Weights of a small GPT-style language model, trained from scratch on English Wikipedia.
Size: 11 layers, width 448, 7 heads of 64, MLP 1792 GELU, vocabulary 4519, 28.6M parameters.
Architecture: LayerNorm before each block, rotary positions, biases, attention and MLP in parallel.
Training: 295M tokens, 4506 steps.
MLP neurons of a small language model. Each row is named by its layer, matrix (down: output weights) and neuron, and shows model dimensions 256-447. Each number is 128 + 24 x the weight over its row's rms, rounded and kept within 0 to 255. Numbers have three digits each.
After each neuron's rows, "fires before" lists the tokens most often just after its 100 highest values on Wikipedia text that the model never trained on.

L8.down1512:132127124123104160130134119094150135113133090128120122099145129137133134137127151149123140158083119148121120126082136108102161155149201128129110107126087144114130124138154134131193122147123157154149156108140132117107108151171098079141133194125160170115165147093141139141110145110127148147153155133107158131071141171139092098190184137119130134110127120150149136115138099131140135099153117111113131129111150112141123148116134128129113098072131125111163101091148121204136115092145143137123149112105110121106144107155146093109088150133145171160116124123120152127100142133139154147
fires before: "| ", "of "

L8.down1101:105120091105114169139130089144123107130127113150153157145088119176116125127167113133115056133150191110146104121156159131110116134117108157104091147126123128159106089151122108129138140139120149137112166127166092152078149128156101103125167114099142140108131190127145114159139156171158144144156124119085105142110104156109122096159146093129122129086115143097138136133095138128150163134119109095146103150118136140132178166108108109138140128160129129147098163128172120111143150159197138115093111107145093124070116142127132122103112169136121136086115143114155172121102107120128091082
fires before: ": ", "; ", "- ", "^{"

L8.down956:144151121183094130112106174068111138107100067125149133157156179127139131143123133075138114111170164124114147103136131111130144141111135158114132117164142113113163117116152141146108149122099104143106123168136096139125121144137140172094112124154097113139150159114131128140099138122158086109156097166119136128153102132136146075110095102130117119105139101102122134163149160096102107123146150136183166116126111120129159120154131132142133145111112133201113144119077092148142109142137088136096106130111159138112171108117123163094145091123140108115116137172120103115122146138125108175
fires before: "| ", "|", "and ", "(", "G"

L3.down621:100099106161086144184122152114151150126149163128135083121129117131120104109135111110150175083111131121146140107091113121127108144108138152112146123108108136122047147114151160147144141154103144059108147135158104124135147136171135140161138156127152134121176164176133129123143110122161082116114103102143139087143132136105119121190102117177082145138129174080127127152152158165103128094088140161130128116133107138134161151115139117106150129146130149088141145164140122134127167140109109150103116134126099169137082136137127121131111099123097105128139153143125167126177126139146122128
fires before: "s ", "al ", "ore", "ou", "o ", "it "

L8.down1:088140165107117126078166145116135153143134105181130107099083168102113183113122144147088142149131141128148112149165121109116099099144173108141086092120125141157121132154150113140148169173124135112124128150099072161180134102087161104126125118109134134146127169128126124148144104129095129168094099097120133137132132140138132127157148151150146101107102108135106101128109161145135160137085115138115117157105138139119113153145127169084125147079133137111113148105149125130123119149089157090108101142141111149136113124135150139066073104130132130134139143136142151125121133125095168134
fires before: "0", "4", "5", "9 "

L6.down726:102131130138132112135159139111127152134134117130116111137110088115126128194136118149135112163139096098099109138107106146151071092166105139084114148110087086113122154089142167100132110153120131133134088157163115110149093126102134129096092130156147116108163137115148162157119119103133138150113175132142086142092098128181148123116099101131182130128106151144119090144116135118120102101134135079116099154139090140162088132125140142096136108129152110123082105083107154146139136116146149128136117110094127115100138138111140156145110100131138107129119154139120121168125144120162120140
fires before: "a ", "the ", "well ", "of ", "an "

L3.down751:126141150157128094120094127104108143097114133150139145098121154120134140115109098148132149119129157141115153122111168149163147145103125122141124110136130120074144122136099148122122101151102099108131056139105138152150110138139121102137141093162121122124135135146146123108151107137162099128126131146125152126163125109121095132125140131112092110154103180167112120133114090138144137116095120110143105136118086160117134130150073136073120140116158114120132122175099064150122102094093127079122096144108115136140171071148131117111141162136093137151115143149128061108133182123139133153
fires before: "\n", ", ", "\n\n", ": ", "a"

L6.down1375:144157123138149153148137129134114142143137158124147132149106145134173098114138170146143097140108094154159111094142090120087103103110137150096097144103145106122110147158124078119162132129174099140156165112110128092114101087174099140127135139115148121111149116113153104125148106115146110162145151145116135133150115093131115141152154169109151134124121120137172165141140126128116130111128112127094123142149143126126121121119179110146149123123177138101143111130070153172121159136149103140075135111146165142147147177101139080106137091128112154155126115140127106116175127119162114176
fires before: ", ", ". ", "\n", "'"

L6.down933:103109109187135106136088104165093127132155144136100118124127089137122148095063131123123063144130112087110125120127169158156153128098108130166142105100133146096178110116100156113163120150178144143097129096135115086143138167135121107135093153153148132116146158172129114097149104129102091112137124160143099092128117112100127132206154083167115086125157120099140114120160114133083117098135139149130155183139093123131143133120123138161106145112125081127142129137174159115144118151129108180146111109132155109087149139098106110127111132111099134124133147122131102142145130137089114112
fires before: "\n", "it", "\n\n"

L6.down1725:158148090115172118130124129113141106149144101135152168125136125158156152154142101120137119166122144105144121109161145125153083121115079122112117103125153127109130154123099119130079106146147161152122145131101102135108132144184167144134161169170159144085075120136141155124117136069149135127155133152153135122156122133142152125141139127104135157104137128147150092117126098089109099095156138144123122154124176100132092058128176136119132158098128134127130144138104117130089142149117176103128154130108102124148088126152130145159146112104124131110125077131112140149091071123111084120
fires before: "the "

L8.down469:146132172119128081123135173104117105107121146139134097097111115136145120124137097141134161159092157163147126136091144123108095150121103160131136132131153141130138121135127115131138130093070125154159126122100093107145122176127132157126100169144147129122135109120134160136134100119086135122116100105136143139155134114085156140155128100140119117136142104133124128107170133056140107087092137139145104144174116131112145111133127160158121137169157116125146149101131145178120144129107131124114184128139140111171136092158141106243057128150124083142109110121088122109131178128135126074
fires before: ". ", ", ", ")", "/", "."

L3.down146:110087125145113121119106160146153125144135107145145107117143134111107125148136091119164144119080110133152152133126168132130141131077098123091121123162087098169162154131137113152115137104174117131075139137145136129168123156107138085152098075138125105154123117115193160189111151160151131142033113129167165127165126099108122141127122136141151124127119155116136103123132098107180136120114098142155136138088105100119093156123131145143122117156099145184163135152157140099120078123143134116104130107132159162064126177119113123104112164135121132140155116098108134146107120140141114154
fires before: ".", "–", "1 ", "; ", "4 "

L3.down1552:096124117152149131121141157113124113066128156142069153131153124108161077126126154104101127109087161123158109111140149122122117126169119135149089174120119110115079128136130109092146120134091139128172140137157123107113125138123119120139156149116148136113155149112096167123130129080142118093133116149131132101093107139146174148118131167153128137143163101113103121146132134105106133127126102156096140124137123111063126112101114142130127161156162123151113134109143163074165160111177156159108122137149141152128123154143178114130179139152106164117114125143111137130119126166096097144
fires before: "s "

L8.down837:116122110181107136125104114112133171122139155148134111139148121145115101111113112200110142127093084165120123082106151176083122117131149160133139132128146136127147112119143107134099159081158104160110095104174118149131125149123123083120118136102113103124146121117125141094132114129120089088151103134177126075083131081082149184149121112159121106145115113136115147103124097140173152128151139144158144173137076129124096106127138158141154169112102162129060129118129132137099103104177135150130155170142148138126154157139133115173092132174105158146154151141089086084145129136132136129
fires before: "| ", "(", "m ", "|", ", "

L8.down871:118129133137143128092139123085153126159129159108130115185124144128110085140116110109132103127135125148105148177129147168133165147111149148115180122162143141141098145180156154123153120066109127099157137132158142165091170147135097110163125091122121130147122114090166117134137104150100112105113142173122114099122096128101133144162151137105142123120152145139139101142111110123127142138069155123125172123132124184134140105143143191126146123149150128138141110065135140139128103150166095141108144121129110106149121160158117127189137158127083138122114146156138122113138106116096144118
fires before: "| "

L8.down1071:111126154122117155112123095130151117143128168105134139101152143134151142124081168167150153145091089104108148083145157131138110149161120139147179151147127096144110142077088116145134122126135168170152117128186105128132118108101135077114110139134102142126119165113133143130106145119155097135108186102124169135153111120139167126140159111109143119139125126162114175110136102144147117094119143149122100123161143150103096102090137157119122136123094141149164114123113127136136192094134106128144161105081170157122145185160127139107113147107153125124139134122150127116122131121131112114
fires before: "| "

L3.down1450:140172100109161101172130123144136156123144193089141141093126110104136092149133153065141153139175142156130127108112107111136102136142126133106130172128164092123133078157141131148083135174153106126142093134122114126144151140135113138141107137188157151115159115118142106143100127070128099109094113154193119134108145100100117143131115108123147128178133103148172134120100122134101148185098144101135112150122133110084066136117131090128106170093156115120104095119102174129150136155136154140145146145108127135117139088144131134115125095116142131126110104129114126135136108165121116170
fires before: "\n", "199"

L8.down722:122172149071146114110124100128147146122151126130135118123122137160149119118084098124146106108139163137114151145162166124116126127114125092145105107132078103105163122161128113155166107148102162163097133154144145127146109122117115142147107129155113128143180099134138142123142138137109146121128148106160159118136181127110141144108186136088143105146124054133129140165109120146127129125136135131118165119095143107106110120144140128152122158122124136096158113128155116118140130109136082151131100116125119104122129124088130132052109129131121138144120164100124109055093112084134134096
fires before: "9", "7", "8", "4", "6", "5"

L8.down896:134120138116119075074175145176111119142132119101169106114095145129131126135125140134129121127135169149110141099129132127158156129119106161148163134137139066095172145142139123169143134115103107096118080122146097124137115183123176127177126154122117109152144071129127104089089070150151192130114105115136135161112145111102144154126141146092134104139110129152103140160150132141087128127112145142177171146159097140142146164114118144138105123123119099096067150144162145106125130121101147163144124110133092114116064120112082119097122092112086103135166146091112132138110123084142155127
fires before: ", ", ". ", ".", "amm", "u", "ic"

L8.down1425:082138132128155054126121143129114138137128123132154135134135134132126152094160183131089096121134148140156120170123132136094123133152094112124103153146112159138119135165150108107145095085165149145091100129112145140153147106153134149138143103120112134138143136101146099124156111096115123193100122151135121118123106142143131087120095116119143129148056111123090106153117119105054149150175123127173151132152083131167153140105095113148113143114118094081094111138137128166103125140144110149141140104098110144145142126130127113178120083130119085107122117107118124138133110120180140142
fires before: "- ", "(", "– "

L8.down410:124102126101135074114131112071152157125089133128095122162101156127119115116112129140169132115140154150108133180108139143150125089141083150112112148118138103137139102130135171122110124099119109160104131108111132102155094095143149116166115143116123106128144143104143128126151126148169173148123099099119163138105130128118206157154131106147161096126120132134136112101118119129126131147130140144144101168123128103134146102146097112147093123120100070157125119101142108140140118136123138124156102108125085143121146164118164135164112116115136172175095160154097121103189140145127133058
fires before: "- ", "of ", "later", "| ", "later ", "after "

L3.down1332:114133141112162106117122118123092121160181148116086098122125100143152104119138091097154088115136139124085197115084105168164175139171147155134119126102120136139120133133108134104135155111125140095117164118153127121108113123145154116172108136143131154137134121137103108077125165113145119150138122146116134108110127141104131144136117139142071169139124095127160171133107126132096130138106160117122130117143126073124151109138110091167123103143133122124125099119186155133135124132131119161154165129146108132137084123103111110120109105110130142145118125154123110098080139144140166129
fires before: "\n", "\n\n", "| ", ": "

L6.down1300:141120096120113134092104147131138144116120153078122076124152167141161128125112147126136153107121141064084097162106144175090147095128172173085123096062124118122118106109153169121108143136155087089112107102072127141136118148165112139135136173112137120104095148158138130114132121127127130099141146101111108088078124056159094157126122168139133155146149097138176117137171174105148093175139140165111163127149116105134105151069138155131146136149180116111161151154119096152103143097138129156145108128130115104112104128171106171113133158093134165170144154170104161116165149123107142099
fires before: "| ", "|"

L6.down1747:130119171111169103153125146143160128116129203153098094171122166099104107109126118154147109135140144164120103107169144109081120145138157134115167141132154145092111081145122141108132104117114078152092128171158117133125128186116093119092137103182130091117146125168139085124156128130141097108138130142140158133111098140139116135138118113134110129125121116131171103163118098106112133121120147095119095140122136107134132153130155142099127125087130114121154106111112138115138129133109093158160117189140086117159149133109105073106140134112151125113146152118145140149105140117087119142
fires before: "\n", "|", "\n\n"

L6.down304:137108152136128102139105113088144148132123096121118160149099135127119121145137145170132114117095105149100175092143073144121112112164148117157141090139113111174099114089135116104079094151147120115085164099141080109096135142141164126148112139128138136123101126115126135112152170128100130096114137123128124094122147120080126118109173147167121117104152142124104139122144163139135143113131099154099147105088135095167164110100097133130147135122136137151187164159098179153119090137108104070148142157109138129120117134099104147089105134149140137107156105123133168132147126122114087178
fires before: "\n", "\n\n"

L8.down1203:132165178168127119127116105131126117121139151141100096071181160184130154085151137113137143159117149099132131151144162130113148124143100092168111089116139119119129146175142112132098153132093103150153103115096112142140087142108126122166151092151134130123119111099101143106099146104135126163172121122132130108129114100109136130096132105174154132087125159156186135167127135171136110108111152122124107145131157114111123145175130173106121129092168156110105127103086120151097149137141089154181093140123112153083116145100151131199122159101115083105161149100133111153105121165094093082
fires before: "| ", "to ", "("

L8.down868:104139134125165155099116138120123122117097131150112107133115147139146169132155109081150114143169063113131108159088109117099116121142137091134126126155104082142124113116179132169121115078159139171139127116090136107162153159135129119163225117146102117121128137143116137082167135116120121138167099102148097126198129146156140156156135102121130129109142147120114114131127150123133132129128105137125117144088145141119120122146186118146157073137112126161146174135117093136080123124138130096148123109174129154109136113106120160144128116117094157126173130096159148103135121130127124142
fires before: "| ", "(", "of ", "in ", "and "

L6.down1227:116164141163129165154125160148124098127145093112151136149137156120145120160145169120094155154178126084126114143177155123119144134117142172109148080133091140135048156135123134139130138102122128095147113132125131137151115093140180137081145150133125155128140154129174131106121163100086160067154135088142160079133157118154121123106140150134136159113146146090119146168118133100130119110141122136178118151091122108136154145089120131120136080114175143138120138135138095145143103118123131120128120117176102122139115152130102114056110164086148157106163132164136121188118144193100126071
fires before: "- "

L6.down987:113110143140076177094104141091105140124111117134131093168149148122124108109118113119127142116067112093135103141104158154104180109157139136092138143143157092170150146118140123132140112131161120129091147140144132115103107115159084069149132115161131151157140085159107111142096117122118140115079116123164144082115127135107115162112125153156119175175115143167137136135119143121153140146157156130122116154104134143146143116086092129163110135083120098118171189092170135125140107121104137125142138104158130143144143129130170109128124120099086115117100162103132174140143141108149095139
fires before: "| ", "|"

L6.down1731:124102105070113125102123119096134117153125155134129122166120152098132123130176153120122138139115136116150119143097129163096111123120107054142133133139129152189113135100162147144070131102166145183148089086075151115107135119130135141115096163110106160158087149133131132096092151098126111145111146147138115111127121146170192077155126175127125131132120139166155118135196123150104114117118128126101069149127127148116137126128143121157142120149142119124169144103149127136129151173158115122123153113119094106116128104131121116136108126087109132128136092104092111118121099130150159127
fires before: "- ", "\n"

L8.down130:113126167172135127105142117095134127118136154120138146120125129105148159120097143099138169173144098174149114124100084137154123130118116156109142076117117122140128111117109135141165102101112152144123164121134151124083169147132114161104133152119130088084128097131111123133124144139126144152125126120115136105190117110117128124120083157122144120096126172088152139116099098111163144120109131137130105131126134129135149130143123145082124131115122162128143126202146115098118132134151129134141092111157099137116120123118102155178163115098115144136173140140114112134118140085100128125
fires before: ", ", ". ", ".", "ing ", "er ", "s"

L8.down1276:139176103145130124154146128126096111129118128102164156156078123136130146142141119124144104141145148114130140146107108077093102134149100108127147148107097082134151134171164110138164121135139117149148098110103092136153151126142121161155129139110112170135117129074094154120127154137149158149118145073078134116123102120152126154154162130110124127138105099166113149132116098124132129145128140107157117134080120156146095138069168147133130107050149137103094134105149158150127085152103132103133145168141145165132121140095119109150113146079146109085134117157162131138108134158119138127
fires before: "of ", "as ", "to ", "than ", "for ", "in "

L6.down1241:155113114102108124180119087142139156109110148122098146120172097147140133103147167119110092125129138139123142127163134093112131140145168125117165125130150132124116145100144136087132139137124123106160118120166120086149139102131156120201096119139134130112125109101136188125164136107127140135162117123134136151140113158116131088115096153182130143127156153165140127124100127131108141103148151152118099127115125116133139163126132121075141125127102115113147083143140137172146114168125121074111177105144130148121085142123134142162098176121212132127158080137110150148189132141165126136
fires before: "s ", ", "

L8.down1155:156149071105134109151148170143130152130131106144113179126134109124103113134110127102190121140151135104095147154122162146107118092105129148172136117171121133124157108115098131120163106151107085083145085131127111146132123130101115097112137127135114125112106132143140145128135150130127149122170128149126156173104166162119159163139112114140164133177104140111166176078089135139178118078123134129175117117134151110144135177126131092105126095153137156163146135114095143151144138135105097136102120137078114145135103119120144126128133111142155130140144131126163122159104144134109147094
fires before: "| ", "|", "(", "6", "of "

L6.down1712:114119128151102187128144086097170132137140085120145150120122123122118183130131137150093103136106089110158110098096151189134164109114130095113115144127137121116125100113116153156126090157148099162116125116157154108096134152141120130106124095133122123137148119134130136106127145148086108138133109124138136132132140130099175122142115132093139086132137103075127131137098125092114109149099143126132094126119155101086117148123093159147139158099139156138086088136119131127129127152154141137104166160136109173132148130160119132155123115107104137148100155067140120142114121123155129170
fires before: ", ", ". ", ".", "\n", ": ", "; "

L8.down1535:123150147061122147117113089132110122116131181137141124096143131141125154116141140136098121077169126117105124104118115145148136191107099100147155121138133093137162138122127138150131150134166123126124127114082173131129108131087095094117091134111134124122149121128113165175088132120120125118156096065150175100074129133061146130134136129120137111130118116139139104156116120070143126107111111124148105145106140134112111117139081130107121158135078163123137103097097105145161106145132128124162145144114149141163158129071163098155149162155110122103127161133172072136094162093130100130
fires before: "| ", "of "

L6.down770:110171130111127116131110148146100127103116139152101132104120127126135139082102118111102151125112133151120119143106176123173141138123140159090131096153094113134112124176138157111154122128133130073148117146144144100082106091112105166103134121167145118135121125115145124089157119133094118148098113124156115148160157121120121141101067181134156103172129125089074120154121167125110097115138137136114131129140088128123105181129154160093134164106118120151088180133143139120126113121145109122138116167115125107130125143148142091170131135138116177103145133151092099112111103106203153142
fires before: ", ", ". ", ".", "\" ", "ers", ": "

L8.down246:152070113201099137156133163128138121149146157095142131143135110117161136149119120120174138095095136113083122154140153104140093066112108093061117108112131116113112124081125152106118149115091144060121104136094153154104173111174122128101169130130139091123126101096156168143098119161138095109100110127178140097115155105117163123153162146110135142144115130068148146130119118132128106125135120110176108173115133139098133113148138157088128145167133138147130157130155110123108132127091093108132130150094114145157143117121128116123145129143119135106140133164126140122109168184133112134
fires before: "\n", "\n\n"

L3.down1077:114156087108156159142142122128152117124116121121132110129127149164084163105098133131107133161123112094135156127162103099125177117139162186144110134174099143125112118135096173135078157138128115150137146143137129148148079122179112181112143121142101145130094106100139097097100086149117100124156106141166105140107101102118145103094136159123075144153142120147122107095100135119134121139089110157170122100138139117096131142128102155162128135134133098125127129158170100090158125135136153100080175149128130144124078119168141104174064112114135154130133154166102116106110116159139158146
fires before: "| ", "==", "- ", "In ", "The ", "== "

L6.down1391:112164108091091169121132113152186135088084105161141130177155145108133101111150145102124153168130104109115090156069084136102113143110190109136124138144134120154132125135136142076158158092097128115172085108125133118109107142126124106156119151122140137127158132156128122157115144133107103120125136137124156120142081155106103079118133167179158148152135150142147125137143152125130105159158118134146132150155116142109123133106110140143117136149153140136159139185088107097182104095138139136125131163161103147109146105118148120106096136156098113165081120144117121121100146135133120121
fires before: "- ", "| "

L6.down1604:126115158171145123121093140143124148122154095136137127140122084151133138127126113142144149172161135148085096101130159104175113137115104106125150096113115105102118111152167139124127125122092150103129141118133134109145116138144113137105120061122121104130113170137132090096163138124155094157145172136167116109138138113143113102128063130097115124123135115115114121131140106092157156121124097164125109149090220123125088146136128141136128144154130102139159133118121145131113085105147093112115130145126093137118108138102122085181132123121116117122143084145096117155144126125121132153
fires before: ", ", ". ", ") ", ".", "\n\n"

L3.down306:148159117083123134123124126151127133166131156121136133115110131161168118110134079106146105162138088101123106137201083147160138144125158148084123121121141149100133140142070128196143131163151104098126132094133125096094132099123110145097118093144137133136116167150152145104092121108144143145108143124120116098142113126099162096128145136120125135124188159143152129153173137167122123127101168101107167148189125138135144100100099124123109140144154164144152146113146128138113119070134131138128125134174076128107163168084148125132098080131155127109131151119093095089101143129154129146
fires before: ", ", "\n\n", "\n", ". ", ".", "son "

L8.down204:124108116131111096151076128133142152125156117167144120158145149136138104168117123161086122103137080160146107113127124078135120134169060128123108139144110109090075178150145128127117146133127165129144120126126098123164135096146120102130120125096122138124160139132079151104153141129098111141124140142132136168102149070163145189075129166127117133121098145124148137119133091097110123097084119147124127146144146136188122117097112104116149127136156172152112132173107121084107137146145126090149127085130100157100101094113153164124139099129135091162160145076152153125112164096143152118
fires before: ", ", ". ", ".", "Mark "

L8.down1596:156145124151121117158164081125109084116085136146120116102148158169188125128149152167135122132135126096163111110122166097144099111158126125137149108168082085104152152144126164093119116111115143116159120132087115131107110149185090107111140103142105149165164134118121116103123135133142113161090147118131114160134113077154170142123143124137161113110157144092116171126178153175091149118132177114067133142154137116097104115134144146116134117114152110149128125085136152129103137137132087110098149154129172142131142100117131088073116138140108146110107146149145127120124108136148139164
fires before: "| ", ".", ":"

L6.down183:151126186126151137138103134095163135131130151106160147121149140124120178114145102166144158126152135109127095116136108158127126159146111134132095124104149138138119102138138102126117114123114115114099118150141152139154124134132127106110159138140157177139147162082144115109141128117156137103107137152105149097141115143140122148127082097067091149132157098151145103122144153169156137102176137141115121120137139138124106118144140152140153133115166118118105138142106090149097112154136143116139130117175129092135100100142108121089148139131091118128133118106112100154114127112099150142
fires before: "| ", "|---|---|---|---|", "|---|---|---|", "|---|---|---|---", "|---|---|---|---|---|"

L3.down1603:120149141140121117126121121115193133130103144105097103172126129108127122104132123103159126154161124129155108095127097151114076145130133150076151092143117144161142138086131127098151157157139151108163130118114137149149089179132117105120115154134145102140119146138155109103152095141124105103164109132121080142113124130108123134114189131121096131103140129128144135112135123128119148108110103086176135155096121098107102155125090080129145096121132151099124157138135142128153197101145107092139111133135125095098130144143124102119077112140095123146136191131162140146127141148141083106
fires before: "==", "The ", "In ", "== ", "===", "- "

L8.down236:149105114126140095137098098101165143116149080102142128190133142153148117095127148140136114146120141082140116141095137151065129120148099115150117093134120152170138129151140156126145104136106148159125104126110166164145120140125111106116106122172132106162151162132139139155136177127142123156156161133136093131084090124088133111113148127067088177160135091112150144125163126109136134084137082110132142153146103102121157115164140115101158082133172136086151149107091135139143140122140193128152079133172162160124088129113104159184079093158115104134132117145126118174153117089102106108
fires before: "| ", "- "

L6.down1757:076122141093133130140170162155129128158125120118156125162132111138095138143133115150130148145122130113126117121160099148137138126143129156129133120148154154108166126160121136181112155125115118146144088119112134109173124110142068179096121130121122119122159130157114143105168119127126131132156141157065076155145170111071126129119130102129175191138119112111101168113156105153066137113127086133143134153117111138166149151098102152103131127132115125117119092113094118101121148165109133096162143086143091114130115116148125114079123172100141147114100130172123131109191155114117148124
fires before: "- "

L6.down224:095099100090136140091113152112163128125130109143147160153121094167092147112125182143135149135079121158131151123091180170110144135148124128114130120133120117168121119125129127120111143124112099131155108095082136098132110139143156115118077146128109092112102124135121098160161130188117115079150170191140159113153081101130106093132154147134123128160158142133132149152145113112123115116113119148146088093147172106131141135096123162112137092091184114153125135099148129081167128105124110150147109122153115114088120149142139105199124117123120184134165122137127094175150143139112120130
fires before: "- "

L6.down1631:102166113125141134123101125151125140133110158134094120126159136153121122126105143096148084109125160084153127150112127153122141124110166132113090118163113137126153125080147140090148118118133115113116122151103098141182118134142152078138108096107140152173162099114149105142136120137138154121126162139127130161112107110158100143109121138169116167130122082164094137119122129128096111164138188181110117103117145151126131090135132151121131152144122126139087125141126109147124124126122134111120155132096111089124116089142117138129150135188089142154171118174134165126088112133125132120
fires before: "| ", "|"

L8.down1604:149114127121081094148091151120097105137155131109113140133151132160134150116113144130156110148128123118138108126119146170123124130144101137126108135138092156137152096114095107149119121102110127151192088117108140125160186158122141124118152171106149133146126117134133118158155104089124160179107198109099124135101133130143152141120128104104117137127159107124109123091078132175131165146103157120121155112183128131107110152145152130123129129144119101174098120133156113142080133141113092170122126131134122132092154158125067104147087098131099115120106147089113148141161130098099132115
fires before: "ation ", "ation", "ate ", "ated ", "a "

L6.down1607:146063124108129095132107099125132163114155158150102139118136149155132151094063136156127150098156118094144114139082117120106115136107172124131182107127119124102180144157146084140147171136119114097158155151096150128095100086154143123105151128123135111139120147127133140136114118131136123104155177170092133151118135099170194103098179131143111113134197072133125165100111112151105108110124154142133151145116156137175133140091137126108139142144115121120117067143080138107161155134146117107091166114132136146111149148139097123122110126163137179108120097152095140100157166118120116135
fires before: "| ", "|", "minut"

L3.down593:132147157109180120079147155142149168094121164104130102138098142136141082118143125131103172162085099062083108137087121149085107111102157136120163160126140107179166103123138153156127179138142145113163124117128134127125116140123116123130180142108144151116118136109129112118104144118132159121177140122131166092134123138107102098085112151114125150128112145144131113139103153113117107100129110140136131116148114109094114119177165132202147117144111109119136140124167110141109128135132150139127159131107134106126152123148115115127087146117099133156080144111152166143146139152118103134
fires before: "| ", "- ", "The ", "with "

L8.down199:105086134084138137129111106143124138166089104126116161129106112086133167137099124138118153131180129134137150162165136113127094126117096134145105103135145089154087187123164124144182146101138128132154086141118104130153156100114142149127096134117131104141152152133161142116126161108111135131125101154149135128086085081096145133163096107132126167118119111146134074142138110147144077114121137128134129163136119122118126116148132104103133136161113128106112142126157123126165156138156143086114147105143175112111158143154115122086140083087165141075129129123137160137180101128137124177
fires before: ", ", "th ", "5"